From a checkpoint of a small transformer trained on Wikipedia.
Size: MLP 2304 GELU, vocabulary 8192, 35.4M parameters.
Architecture: LayerNorm before each block, rotary positions, attention and MLP in parallel.
MLP neurons of a small language model. Each row is named by its layer, matrix (down: output weights) and neuron, and shows model dimensions 432-527. Each number is 500 + 25 x the weight over its row's rms, rounded and kept within 0 to 999. Numbers have three digits each.
A block is one neuron, or neurons of one layer that tend to fire together. After each block is what it responds to, as a language model described it from the Wikipedia text at the highest values.

L2.down664:530532514492508470519510483521523513471529515513506489469507482501464464530465482502522483508504543470494479558505495519498555509518523472477493535484474512485536505492478504465484502514470512477514489518514489446487489482468471521455483477502503497525544538455460468509489523466508500529
L2.down1874:498553457530503521534516489512448492494513491519521470466537514493523493487444471535481547503507542541512531529521498514468502527532524492484500502486510503523523454492475534459497511487546520461500466502511522501497486502502494473476503473502476510493531536494434502547500500524500540507
Responds to: Middle pieces of words split into several tokens, where the word is not yet finished, e.g. capabi-lit-ies, inc-orp-orating, rec-ip-ients, amb-ula-nce.

L4.down431:514521541522528515511496511498507482544501488509548514495502503461480533514525533519531473495554503506485470555497481520531511507508454480491536510465483495468501455520524535474486525497508431524463506490527474472512515508506501502503474473513504520473458470526513542497475488505511488496
L4.down800:525474473500517550503538478489523481479527525463518456448491502460477450515477506517526516487538526465505467543496506468526476510492517505497493465499574492485468489480473505464513496535483501501535543514509545511515479531462521500514524475496484508503512513477535520526496529459511519503
L4.down1626:517524510487484491436491502498485505491535449476524508500491496491488543506534520523489462502536475490527458530502479475530493474511481551506487499501563489550546510491451484488507496490500450518471488509540497484514506479479478487565539470487505536485543520463481488475481510453521487515
L4.down1963:507476515534524518491544540493505492458498512476504484542505462511513495463507477510470451497486478539525515500586512478478495504494494457522512457496477509488524502507532432499523532526508465544539482495520543495510520538446515537485475528533491524499466481483503487505514516517497490508
Responds to: The first closing = sign right after a wiki section heading's title, as in == Development ==, ==Early life==, === International ===.

L2.down1513:464425492471516456531547516488494515497478520502528483525525553495510490478488491493457463509481511506544551488495504485487517524520551495529538485477519534500516528531491493487477514484490508491499493494458520490491521524530454498489473523499504498519481521464485487469545479547464536517
L2.down1976:474550547532470499468529484530499516464534507468452505483518454476472491514474544539524475461539496465516477523517489487482555544513492530555507445513503479488490563515474518505512506519522470487499521504494490534459488458472556520497520512488522480508495550479525481509480484538478517479
Responds to: Mostly the token " m" as the metre unit after numbers in measurements, tables and elevations (0.23 m, 1,960 m); also word-piece fragments such as "and" in expand, "umb" in Incumbent, and " such".

L3.down2:486443515486474446513494451524499521487457501495441515506490513502504533475590493485504492506510479526470520524474499557509513482493502448484472494495513498521535505496503467510470505515525513538510496492474488539491479479530494502525508485490506528520496473475517459498468517469504477486
L3.down34:497516498496498480476467528531475528474496503474524536489522486522488510553528482467473464447508534507510498516537518529531508526507496468499473521510464488504474499504515478503502503493537488469499511516492462473483500512518508490472490523525464524492449495518520481473492479468518497501
L3.down100:481487546497496475475500452528523512487452489514532504459483460557506502505495500524506488456498479520494490528528469459515536526488482481506503446509500486514500570506507553493473511496482486541503548512521513489471500479524486506523565481478518493476502476515457472512462541479473480490
L3.down915:500500453482505499479506496491505529532519510511477491494541469519502460527512536523465507474491452517531465477505504497511514502546533477508525480495552481476438510477477488479508521531535464486482478517496488451479480495532480518508530509484541517451430505507476488515498448497536505502
L3.down980:536515520476518492473513496492503484491512490470500468507532477482488510503524456494498523546522567503462535503503489480526479494517497505510490477526512497536496498461499491518486513475530497519477522540516483518489488486522516509505511476521508496484501489472497491540504508498571510512
L3.down1294:490471540480464460525490503531485530475491490532509478527481487536510511489510492497507494540493559534513471469509501508451517496503508462526500519507468488513519486508507498491519512529464496522509505540528469515440491518491490476473500482524514500465490498501514549507450522490498509525
L3.down1865:508485468480475475497497497528493477496477483494484522492487474526500491499512506501498497519523441498471519502504523500499487540489443501535465539481503508505494513474507523462495477511490535462521458505493472486469535541483543484499501514519530491460523496479465464518503531503481497491
L3.down2210:521496449490491474547487517520476488508497470503512525513512472525533486503508506535490514479532469444493514505489463526490499518495465501531494536457525517497487478508532472509530466540522505480543491476470492466432530535498564516529500528515517473473543493451476460516520504510491518501
Responds to: Short syllable pieces inside multi-token proper names, often foreign, such as Tom-ona-ga, Ya-ki-ma, Se-ba-stiano, Y-uta-ka, and sometimes inside ordinary words.

L3.down528:487512522530501517521507530483530528539456505493513543501500532472487480464505495477455514508487524486458486514480551479517539505495527509505517507561491539535516476488489491534497465506514491509477525527501486481519509536526449487482508499527545500484527499445494471471502486524488506547
L3.down562:496471542551491463543456498504492492470467545552488513478476492534533491527509467508505494524495509539485475497452491507478465518537510468502520512483498480486492507439499520550506481473526474456513521503497485479455529491536500494516499506496522526460467495526475464515473462504501493507
L3.down871:498433564506476488513480516521514480492483511514520486482508473493501477500495500516495467495476565473493490528506518531505473478434481529470517464566533513504520480520526445525509531479450509507494517475497456505433488499487506501475487489495525518505510502456502514458490463539477487477
L3.down1687:464515428520511490478523533501519491548490494537557527497539470509473481469539496459476506475542439519507464482469477522497499471473450454513507472509503490480515457524446498519465471486519460547534478487502492519491516503493457481495498525515524515540532505487474503519503514521523509508
L3.down1838:507488458535493516496521501503478463483476476508494533530499496481496512500478490511549523517503487519508489521501513523509530449453469503507463495517476494553503494495485484530519484505505480472455507487489478501479516515537522508501511524500511490544478478529518515507533539518488509502
L3.down1961:505514556492520511506494486493450487540498538502486489458512520496495502482471469514500486503491534446536494489512497523496470540492456483468504494463529506530532530513493468515531504554493475503475515508512512500461519517494577508515515460486473484500471521517554504505504518499477518540
L3.down2037:461499489475497498501519550531559543467478480512524496519559468502537518475464485499490496482522562508523501504487537469477559498489495481501505539497476492492501496506430473498510499516473504488521484526526497491454508510513488516489504501519521501491552516463526511506510518506548489491
L3.down2266:484542498478519484514466488516496511509502465531474529475524531466510490497515486496549475513543530478501484563473512478470505516534513508468474484496516513511539505508528465488477506558503504474468486505548517518398512487534538460481505506525472495495501508484528506497494504499509542543
Responds to: Mainly the token m as the metre unit after numbers in heights, elevations and tables (1.83 m, 1,960 m), also word-initial m- pieces (mafia, muddy).

L3.down62:495485541543506523538519497526482487497487503464480502489502490498535494474506488470506528516511475484518467476450471522495498485499494487535518505524537443503507464528498485515503470510496485480517456469481524498534547504548494537495511524512445523492491492499490533480462522499504524539
L3.down392:514442452507505500474509490533482475484490522501477513508492482486469483485494469517498507507474465436489499492493504528540491492484545463519514495501507518497465534477490487493522492508493539506529541473471480497545515511478521494512489494528545517507557509485504493487467542524457498520
L3.down415:504507487518548495482460535517557520503474478519506493502526530490507532463510462532483524506475503506508528479475512487509502499513517489480470503462522484507520483503471476491519509565507538543478450496510502490519482557525559483500494494562548485461461463470521461503510458501511506496
L3.down1006:490443521485527563479518524552503497488497496507510498520517488491477556477488469446470515499469513500451508528494533487499525472507536459478486506503495480481464485506464503529529510461449499487503477499505473518545495486507465490554469475549474520496545446468464546445484513501511458456
L3.down1080:508466523557529494518551486511492517485476483526472505504519495494531519521498475536535507512443462512498480505482517476455507504518453515493491464535494508525469463541479502478514498518510481524517456521490521509491488512453513530499480505508472489541452500497492483520499495509468488498
L3.down1968:501543476518456538508492501489478497479481550512486512519445503474509552498469475510518532550499431510542523463511476488481524491550492523454491500529493487527501476486458496509519501539506533480451485479519513501484526469523489432514478488475463439515501495525527505502474470516470490501
L3.down2270:492529505500511513515474525501478471476473550499507523502458471484499464475520465517524526494468484523496497501470490408489537517539486490475522496523493533463504513506475452529519498551533492492483502492525519489489567502491484461530507534497482478465461483458480533493531504476473495495
L3.down2297:477524508552482491475519493468479460500515528484482479524441512500469522497524510468448536467509521473502502495500503524501503500543514523486456526496497500487506450519479545505493466480497531512486475451460484455537520507504507500527506501477499497539502511491517539471484506494511471481
Responds to: The second "=" in the closing "==" of wiki section headings, just after the title, e.g. "==Early life==", "==Reception==", "===Passenger===".

L2.down397:528510500528481472509526460454517492537534496515504525496489517467503517497492506498483510500523515537492473545473531512497508496495516515493535523480460531483500519461507461474515511507517525506482516470500521531505501479478502496458496461534514495489560520453511513515522526512491469475
L2.down651:522484519500532509488490481498503499488510523492490512494514495475491517515546515484491480504509508539489483527483494516550498526484529465483455543508525465502518518549450521475456429517504511484482459466522529474485496481514465528505476509503488489457485517495473510462491480477496513481
Responds to: The first " =" closing a wiki-style section or page heading, right after its title, as in "== Early life =" or "=== Singles ="; weaker on mid-word pieces like ing, ion, empt.

L2.down511:463485548461545476526506478493507516498462537497510471471499462454519472526509504484540446513500520507482553514502508491485465535498462497492491505529495489518474531495472498463510496524480449488462531483450475501522528544475470475508515467494496459515484478458492521490466498514477507483
L2.down1263:447507450500527513512470471533505501561519472520500514501458487501504506510462476514521515461503478473532521502486529482494512497515494490515515483489524481509502583491502503498502484518510477458475481510492493516491503508484512454517473492506503506520452497483485459489506514515497515484
Responds to: The word same after the, pointing back to a place, time or thing named earlier (in the same city, at the same time), more weakly this; other cases are scattered word pieces.

L2.down1903:534503450503470490517502436484522502495531452490506526501514494515515512498503529482489478476502512475488513489483500518494464508458507519485459483448515557467493461543457532520503476552475524570509485535519496528517503539497508504487488490448500491556550508488483483486530530514500504475
L2.down2146:506497538463500512433478490439500484523488460515495473510520474500474498520499549530468469493506531519527450558447541491503492510475508506522475504482506548475485493538479468464479521534455516521529517491526518512535499484516507479517501415503512491509489541472543485497523475568491488458
Responds to: Final word pieces that complete a word split across tokens, mostly adjective endings (-ic, -al, -ive, -ry, as in artistic, medieval, temporary), plus possessive s after an apostrophe.

L3.down35:492441504506507486527527549547507519501495513512521516522531492488504461470471473508473516522505477495493501477482492487464508486496464476488476492453584522507507452506512446540525506477465483462513538484480491525533504503472470476554496498533475524507513508478480497491516481486491498525
L3.down103:510553507488501495517515475452508501519524464446512500504500497496486522499481521500482508519469514484492536519482506497484496532489513473512472542471543499470535495518488469497519515485470494485521488513509465509512461501528522503511521477492466495524513509517477531529490522509522507496
L3.down137:504480449486506492503530530481525493500501489524517475521494524473537535491514509477472537532448506486553536486510523452511524544459510540506502508453499504509506512529527491498517503527501514506502493440532515532495488477518512485497455491484457505473511463464554514512503498533518479475
L3.down559:493573510497505484466510563513471503491531483530517548518513522496477575493502471486496510542535540525486494475517502506499483478511519488467504512530501509505469512511525561559482515474474469492493471479508507486484458517511493523503501497494478528516476482500539559513519479524493522475
L3.down626:516484508525505527509545480458523467490489505476470469509527515518502542438523514481494507545521498494516477468488507490488480500490475496499480538500503491556477478524448504505516483488476496529513449479521548478516495478475479514489499529516517524499530447528488479511535495519461505496
L3.down863:498505504508500463506492503473501480509511443530513544525532528523465509504468472508496502518492452485563535496475513485500489510493457502518484501487507477486518548525489516481532472509476518522552483500489511504539461486542535501496509512479501496511484456492501453540534502497499520480
L3.down1095:543467466524514424538485508508517480474487489506472522512499486471450541502481494469449478523506547475526529493490502497524502526500504547484530462487457485481496482513521514494491540488445519513478500502544514548519432504509499513473545476452503503482495474502512505501503529551536526491
L3.down1957:472475537517543521490525492520494491512497482496496482478499503500474519457500512414477506505492498480475528463502513500455483527505556467523517506471503517523485434505516491500463498493499502509532529491515499499524477475500499491491502514481481521469496492488495546502513508500530506487
Responds to: Non-initial word pieces that continue or finish a word, often surnames in tables and lists (Spanouli-s, Bren-na-uer) or verb stems (posse-ss-es), plus heading "=" marks.

L4.down49:525547454504514514519544497492483482540497504510495516470472487535465470493475499513513518469519501487514513497484541517492494521485492456493460481541510479502505550526502538465536496503463500464502495464500501531493505515526507516503499456492518507506500564478536492517476500508510485501
L4.down1071:533511461485532506502487506479524508498487503496530497454506499491517514485508540461458491524502505487501470459495528426515530516482514544487484508470498487501517499504492503492507513505494504476545526516500510557501492517471526534480496517484490496490536494467485522495527506523503467439
L4.down1852:503554462476479492467505460470506464518500547453494481476509481512513533547511493522438510505502553476508484500528466543419495486503509515484513505498504490495477533515512476499472504490479526478512505468490529518489517493509488466501466495515467470505512475531503507530525496560473502478
L4.down1970:539545501502509488451490504512524488471536499486493525485521513511509524498502533490517567529486488467457460487481473497470473451438495533524502541494526502501454491540516504519501549510489465471499497550522479498500497526513509501532508501539515504478530505520491521492537482478472521546
Responds to: Final sub-word piece that completes a person's surname, mostly in tables and credit lists, such as Web-b, Smigi-els-ki, Spanouli-s.

L3.down131:481505436502533505479475515521515501474504486484523482511500491480490510514530466502509558474511489506500504496494489478506461500546547550495498505490474497507487436495505481517492482494495482495547478509486501480511473491496502517494517462505514475506443476528528507490517506541462529477
L3.down513:542555485546470461480504495490475511489487510497485511477461526504492494481481505527500534520509507530496491479496514519493492487517506499512500476486522484495444491464524481482477465478500505487474532519530507498498484504537508482531503468497507468480562517492509525478485528501487473553
L3.down564:530488506491467501471526467508511475521496509511494463460498500529507478502500512507493546520489418524469465535497512495510513520497473500509473517503511507548495498532529495504459546491474478493518496517503540475454543448472495450513499513503532510535473509495503530471527514519495540501
L3.down699:524467529523497476488524455470505465530535471468473560512476505500506482500510471530500531518490512489495506455505527467530442492503503503511519509473502468487472531473546470521456490516507512465486475471475497553524502493498498497531471498506517526518543472494487524489498486496502470538
L3.down1332:498470434479513489525507442512487502514482498469481510519515507508488486447526491514481476485441499513474524495487519494498417490526457490480508467500525467545511520512564460485497501528531498472523491492522493464495522487516514508489521514496492496454547494457502535512534505483492496535
L3.down1388:483451467517501492474470508490489508504500495447490521535517554492515496479474494522504514521526458470491503498559476481498501533494485525481489507514514521507469470489512554528539506514502514495470483493501508468472452519483501471501518479517496499509487480457529507503515491484483481489
L3.down1694:484510483448512487495468500452533504515473519540499524478481490535469463525506546518473548506491537475447525499476494427531478500521479515507475504497495498521513470479511548483496527516497514496540526519477507475486531544504483475542463472514531506470495505449536533533494491484481526474
L3.down1817:495442479486512509509499461491499532520475508520498512503502517440502486490506456487515542520469491511521471533488468512516518516484454518455492525501524484505480485501526500455479501499484470507499515519507524502487515505535514488485499541515475508500537503488485521481511484463485501473
Responds to: Mainly the letter ș inside Romanian place and club names like București, Reșița, Maramureș; weaker hits scatter over mid-word fragments elsewhere.

L4.down179:485481490520504465450467472547495531528502500442523502493485497471458493512491522508509474459492515500493516498493500488497524474507491445487483542526487469511472479461493513513578483456496515495482489489483526507539501483488485528502550495495528545486512493536486532500478490494504510474
L4.down1408:510526489536490518474474476487472465496527507516508505489536475457493515489475444513557518516498528507531550518540527493445505530444475491494506522515501496451511464500462530487521502466504489433494538507453490532539512498534505442488496481467496499505492505499490486521469515502511481508
L4.down1979:518456521473525506539475488480470493523494502507535507501517498502508487533506491505497468526511464482467510503529472490504489506497520460508492516518474522522515448501497490488496534494478516518544469530484527498500516517477503559464506527499512477501555499483508526486512480470496519510
L4.down1981:496472516492527527536514541497492525529529500470498520484485504495485497500537502500526499514498478515525499494478494512508515500491503512502467539512511475466486460482481510491487515525482536482476578466526479482503528544530509505526500506513524486485515474545528477507470512524485524477
Responds to: Word-piece tokens inside multi-token proper names and titles, often right after the first part, such as Fur in Furlani, Vol in Volvo, oca in Apocalyptica.

L3.down308:457504547492504482449471544539468482483464495476511478479512501546480502522506498507528488491494481507526496511505488482529498510545469518541497521530463533479515517505557504466485463531512495503486512538458512489468485510487534516508532498489480485483479520507516520482478502507474493492
L3.down700:507521492502466509542480527509509516488436501455500438533506498444537538497488476477513475541470453490513486490521502482500460479525518498509498531525489461509479453483516497495453517477516485474470470534471534480450538482477473540502485518506504505481513481521474490525470534473479529529
L3.down935:441495524499517513506488541516468522509474501522505494511503516486496492546533485492473504472513478511491505512468446511511485501507474478510468536533519479483477486515512534507483466571513472516511492513465491487523519553503553490538494494506478483488517479523517487469506513469501519505
L3.down1182:485533525546474513501449499489491497478478502482499507515449488488525523494491464482534490549530500514501517522532483503509490489525536521503469491485479469561499464479502512510450492507528448443494496501525501508444554449462487511537497530474502485481485510520470518490472543505487511530
L3.down1299:481525514535467473452505475519501511502466510537499515527440536495545515487569490518531486516464484470518474496513483486494513505498533501472496493471488490515487551478463535515497482528489495533481466486475460514491543503452501502511480529472495492530470497529500500511517524457515491536
L3.down1403:481461509481503505490502516480511490497493477492515505515545523490496531507528527554487484514488483541472487501530514478505511499516500525509460540533507513501536483483527500498496503545495454456475472519470482531482495522525548519520482496488487531471524520529522514500474506460469502508
L3.down1760:492528530527506544487444564542455463517461499477512512455528517522498495539490476487526469495524464537522519485526489495538507489501500498487417470509502493503495479475514527491506501480527511479485480535486533514476490498506546471472499495491476483488513512508547499483464504535466505489
L3.down1958:470538524508484477485488495480467458447521507506520484517514503512503493519475544480496534493509553521477508491490536521543465509484506512474472542519489499489507496501496471510548492472513462492508512533467485468516513481534538518510477479475475483502502506522504521471493527513466481455
Responds to: Decimal points inside numbers in data tables, especially election turnout percentages (86.4); also separators before party-hold rows and infobox colons.

L4.down173:479519505476533538544491479529463500483494519456518496502547512505493503503479480505486527531483555497465480511490533525499491494512497514490496544473527467551497499468534509527501473513507473508514516517488466507496483475494508469546531484461513513509480496507488481528465509515500506494
L4.down401:467493506579479468484504488519539524471493509524530512512505467492485510524451464518485536515480491505486495508464516520491515498482469467482503503522515509496472509492490474531524496537441515506510524479483472489452465508562541473510512484494502452510520485519498487495520468532468421492
L4.down1075:494479497458493492470498491482498492531528533476480501504502499535496494532520511515535527489506483496512526474471512496557465492524491517511522515495513479486490511523575557449492520508512464475482484509474507534499471496514534493522537465486500502538486537533529508490494507513494497503
L4.down1304:526452508502508495495534530451502506516517507544542478453480500491532530536498506503498494495500508488515483480478511503479518488493503517542487523482500480478515500501572476496519489490531529487509521435456533501468503480498498455546527513503483477486526485538468496506520488506491514462
Responds to: Periods inside numbers in infobox and table data, such as 93.24 crore, 2.5×1.6 in and 16.7, plus dots in web domains (oceaniasport.com) and list numbers (1.).

L2.down633:503481545507531498506441487499519515516542534484527536564511514503495520550533473469506454519479507480520531445541503504505501420486506468489482501524445464498490530513511505499543543513556502515545513475479497488519516547511510504495490472514471513490494500525518482500472519466485528539
L2.down1319:568460527527527493495495501503536516490518511483482522526543489513465494532542485487468489476501519472542504415493504531486476447516515512528507464546485475499476527519508502490531534534507485479510501449481511504495529476545519528511454489519463454488529505529530518493492500532480501523
Responds to: The last fragment of a split name, usually a first name's closing letter like y or na, as in Wendy, Emily, Rosemary, Regina.

L2.down820:477486448501496478515546521510479501486460504543535493550527539480467472551498506480507477492502488513500460506499470501558467475473525550482479545488514512525509491488506515511539518514503503470476493438489508541552497516479523489487488485504505474528530472525489512469489508494492460498
L2.down1457:476501517482510489476545553485460507542470466514484524482500510462475523477504534508503532473527512514461467472518552458479520527535488531466514462514511504481525464457501501496484500521414463488462476482488519501487509492535506476507526551433494500500510509481510557517474449441524501495
Responds to: Periods inside numbers in Wikipedia tables and stats, such as 100.0, 49.3 and 24.7, and the period in rankings like No. 18, plus occasional score hyphens like 1-1.

L4.down7:481508439472539454478501506499519499461484509496509484516467487501491555482499528480438519512530498508475502501505506469529435479508501542478457507537508553569519530494497491524496520494527516548477507496538524499462512470482460486493494516522508480487479464497497485498490526490496500522
L4.down796:534462477531487470493497471488490530516478481515516482495465486497504545471527504501493526497494515509437507539484491537475464534490477507513492515518491519505463514485473520505503527488502575515475466507497512512508486512484507491499464514459518482502555477496502515525515521481484506464
L4.down992:525507522473557533484493507468475516508510518514490517553507480489449509508543508485500524491470527514480546513477501540530514458466500524522522474484504499478483512467499475513556503509496476495512539443509505520469450498529517466497488465485565504506488513488452513492479479516499500458
L4.down1233:506498482546509457502456501485501483522524505519468504504485487457475507526492526509501512537506509504538454562497516500474464506515459494494491467496503442513526509503476516476493444540514504470524542529488483511486500545518511478497505525516537486508510494488510497545487478447540501504
Responds to: Tokens just before an expected proper name: last letters of country or code abbreviations in sports tables (ROU, TUR, COL, GLN), and commas, "and", "a" ending lists of names.

L4.down573:520499493488525551498502464489519509491449486476509467495491480473488522500484496561511486506499540489512483499531494480545498513529514492481488479500534511503470450543481512488491512544498513502479526465481523481516455445506504539484516460490509460423480538518535558459562493539538511535
L4.down597:492462495462501514495541463498484536484495488480515497453493475538487495526500505524513482445525534498496433544472477538499495524513500511489480501489510570527485488547510507462438517506496527486469486479514531478544516504478471504502525459449515501530516511490492478492506443522514525493
L4.down605:519489515519572473487469482484535540460465484546484589509466479567549466473532440500507537471505477505520479530494521508467510469520509465486483497499496458495485534529491530502497518565527473505497447437504507475502477507480514504458512553463463519523527460508494476526496546484475522499
L4.down1426:498536528512532491509472469506492528492509475512524480490557494465484522493529515500482539513490463495510470518543479519500488544485504499493489511501501505516482479493488440540467465452476463535490516491500535490554518491519464531475496510505520514502530544507498491520514474509524497490
Responds to: Pipe characters inside markdown table separator rows (|---|---|), after a dash run; weaker on mid-name pieces like uma, i, ed.

L2.down67:462475488514493442502492479520476455491490503491493511485505528504488488516520466501536501513502535466514508491492503554554455478521550481485486461533484480534470551502492493487495485525479497470485535463513533478493541515474488500512484487457498507505457564503459472483495483515511509482
L2.down1889:464548548543491454517496516453543492548479520464524479522514490516508509504496491527512485487488540492488529526531527536505444506537533454508511477473546497529477485474503480502520471538508551507453497511499531518506473473481544501505511496471493510483502541483481490480487516513507464523
Responds to: Closing = signs after Wikipedia article titles or section headings (= Seisyllwg =, == Works ==), plus word pieces after hyphens like nine-month, vice-arch.

L3.down281:478501497530508541488531511542484515459494506496526482493524462465484518522491496484516534472521505508527525530518529486472479504532445493495530534469470481510489514472442508491491496490503548454479515457530457534445522515472527478503498472519513523522538546519519496505486516495507457516
L3.down932:467472558464491480567508497478473491508490490503489469473484482466530517476528487482497482500475398509498508513496517460515483502531462461501497483502496522550506534495441546465533497472503491496517482514480467514522510494503520485483497522476526469509492499497481493507474515511476504478
L3.down1220:507511519487508517509483532489481497525498473467507495491530473473501471487511477475479468516508510487507525478456518478507531510525466486511482519465484511497479566439489491494442463477473517489500490483476512465567510533462485493462469467508527477498522507495498497528469493536509535512
L3.down1411:509502502515465495483495490444481480495546471495513502534531483481498520504484499540526481546501440534509494495530512485493510536512466497481528480489472502494521502499499549487473474489492474491506511534477469476527480506531527474497486471507459526514509507484504540491449492479505476513
L3.down1773:495521436518474537508512513505456489478515473501486506477448502488487477500509532461532524467520506521470505506492546460501506497483513495550509491481463509470507512470455476509487473510515499486462483493485517517454538459514487538489502525494538528498493550512502504525505502529517523506
L3.down1811:522520460493503501425498541512502480476505501532491513496540470515525443573480543510491479521516519499523463495557481495500473501503460476510526494521541509504533544514492508508515485507510501500514544521503507500491521462512492497500475512523511505491506535514530470497514509494503495512
L3.down2123:482521491506529500495478485475481516461479460495481494499505521517496532515543486510538480483483472493487526486491501489487480519486508516502471493536555517484481474517553492479491467557505512510490479527460489480496495475492471491498506475475519496455482499488476493486490501476456483526
L3.down2280:476517443485497514479511514473482525511471497516533507517476516486495465505492505434510480508543528450453510477470482445481514516472502520489524488488499526498528487483420535476482489451496509499515513550502512487499508473488471491512507480504494475452574531493495501498498517516449506503
Responds to: Mainly "same" after "in the" (in the same year, region, game), plus scattered fragments such as within, this, and mid-word pieces.

L3.down774:479520545510535455491454505539467500492478513541501492442500487487489476485525514463465519546488491514494496490462531528541518493500509499488519474497513528495454539514466484505468529486473482524521513506463524528507514464501495440485530513554497552497492504500507495476468473545496510497
L3.down1034:481502512544500548475485468559523523516462500460490496487494482510497492497507483501558548496511489484503511489502492506449488490501478479499503505508499506485501463543503503487469496477508494468504525492473496493528492519545508515528508438553546516485501429510503508506420514511527504478
L3.down1046:509460465529502487490494538510500533455457485511465470478495491540494486544493490561498457532493484519497515482468541502510489510481516514478433470503455505487482523493487492503498473517496525491467531456530465480430523525547499498492509497507511505504557511510445522508471496510465483487
L3.down1211:561493467482501464490504472489454458465533512468511481486466513487508499488496493505513459474499505493485473473484529488488504482481524470498520485527468499488482525481504504509457494468440495458473482490463497505490465479471483456504488478502538505522518510487496502496462493506539541539
L3.down1598:511549498542522559463445519524502491539462495509510540498449514482476488530508490482474542523485557518531524504483544501510502511503477484492474497488516480516530546565490465493508530544474511518452553497496528474481499526495494511529519491499515500476497496510474461511515437508518517507
L3.down1770:513507485466504461513514497519533501532448517507526456499523489490505502506538495476520533462532460524508477536515513544489477484506477489514493503472488544500496485477512500526492498546491507519524500484501469502424468496558555477481533490503490496506475524469514501512541493500490536495
L3.down1782:535512476457495490523522551488453508527482548484482499520506478453486540520522474479495493504526495499520513518506517507488538508456427464496535505485518475562509521486480512492523448477494495472504480530509535481490488507494560511507510514490495472495512522523528485553516513497496493475
L3.down2052:512541528519497479522504480479484495459492501491492493522479474480475501459531468485447523494523517496516515521485538563485531469521511461543559506513495515499517545492497483489476473510493479520489559506497510506547504488498501491485526466518508481534575509499518501457486493514510505486
Responds to: The " =" closing a wiki-style heading right after its title, like "= Sheryl Cole =" or "== Description ==", and sometimes a verb following a sentence's subject (formed, accepted).

L4.down1004:530482505510501455550495504492526502471524500518506506526487489491515526478518497519509505534477544490492479453482520514508495495496538509475504498465466502513467548511475490493507537496509489538529579495494498521541486516510504480484489540510519458507530503474515501519492454496503486540
L4.down1646:516531500493500460517515485530516518472486535511492520514498501473506507504483505517480483533470532484502466518482567448538500513517507486542513493516489488508468520508506545498480506530474478510477505510506525466528502469482530523528496478516509441480535456496476534494474550524489498535
L4.down1777:512459501487487476519525546444504522520515506501509490450496513518494506486478515476496512496485488481516489488473529504501492478486537501497520465537531464527451480498470489484511521498489469531513518464507480511553471496484466504481492468499487499504546507485469504487523515532505508543
L4.down1913:534505515518477485542499504514515454442478492516487493543504479484511518523510424543497517508515491502493483472487466476511520483512514495520517481457515509538475510485508528545493467497492493500468502445558473530511526492485480527489482500507452503498490523446463511498494479496487525487
Responds to: The second = that closes a wiki section heading such as ==History==, ==Career== or ===15th century===, right after a first =.

L4.down500:478497541521481492542541515487508490509489473515486524463550503488525490511499541505525506503464497497509541500543545526508479524486473498498490495524476524515473518454512523492495483509502541517505520550499545500499516504497462552476528496499486474484465525578486529516470465464520465540
L4.down1526:504460517516499475510506478519498536468464486499507482491533467519489448519463525475530502490476509531477483532466492501481528527478518491468530500465526516464459509514530507452510495497469483550516521514455459525499496522526468495520518473489539508520449507515525493576488511535527512524
L4.down1642:519477505472504514477478471487480518468491518450488500506506494532463504488512521484502548493505468499469499466467475480473466499477545530526528540508509506507484539460503485477508488546463544501504522499493530535505536478532515496463521462501468527505485527487468483462504541460496465520
L4.down2295:537528518498485502508508487481501499501517497481512549497499505470445466555470525515525482506525484494466470489512498510520492539464501541477464469424475474452527490490527531475483494528485454523519518511505537534542497514463466497493510469464499501535479535486512552503473490551534505531
Responds to: Fires on words right after "the" that point to something already named or coming next, such as same, following, next, end, previous, as in "the same year".

L3.down138:481475534503494505508477500479518493491516532513475481492469491537534509475519498513486494500507510524464491501460519528469485518505522483504508461546541518467454506503498527494488537442492516533501515488529508545471496459500514491501538448515506487445502461503486550540489518530497485473
L3.down512:511519473481483505498502511479492492521488497518517526490456484518543542504506428488532466486469477480481552517514541470502544490529479458509505455536487462514503473487474521497486471558503482519512463510499543515477507506540509485534507514495551522481529524488491471489506485488497516502
L3.down551:539502492540531510532481510480504507491496493486482520512504525530518520493470505522550480492565522508544486545557532487522515497503507534485516478488434478514520475527542499506461492484500525497509463518527514507505498499483478519485478479495486536503561532490497540494499468490472512514
L3.down843:508486499525516469452523471514473461512493512522498492545484497507525552576509483566521468470541474522517487515507525464540501489489495527505510507454485447501529486516491472497492460498499542494522510475496513530492517497495491510515561493509470449521535510518494502478497503484478468506
L3.down899:544559517517496506500480486428469476518529491494477490507498487536478539504512489491498504484515531498505525514492547488509483481508488499471482540497437482490498496535527489536474509523522564526523536495503506524475499535492522499496455514474504515514543500531522496498491520493523488448
L3.down1468:508518459511509503495497509492479505509524513477490432453484502505523526492491508538471531472505545496500496522479494479499519515514499474520502518523482434448500487546487542514467469494528497492504549484498503487575508519527488488517513498489489481472576476539507503507497451516472514505
L3.down1661:489500493481507487485530536556500490501473533505507513523555530475446503554461540500507492430468535514509472511493500510496516515494542503523569487509520524471499512463529527477503549525471482495486496522500529527529469499549469545496488446524495489507477554497508533505496458553480464503
L3.down1881:487492503484477451517504509460504505474466509448530484478501511488527553479519483484500487516525505472491496525472529531503503529461478449523485483513502466514518514518508449500475489477518508517515483460503511547501445499547483495499488499478505518495529461510519521541454492538491457499
Responds to: The token opening a noun phrase right after a comma or name, mostly "the" in appositives or lists, as in "Col. Martha Wilkins, the commander"; also name-continuation pieces in name lists (Suz-uki, Ken-ney).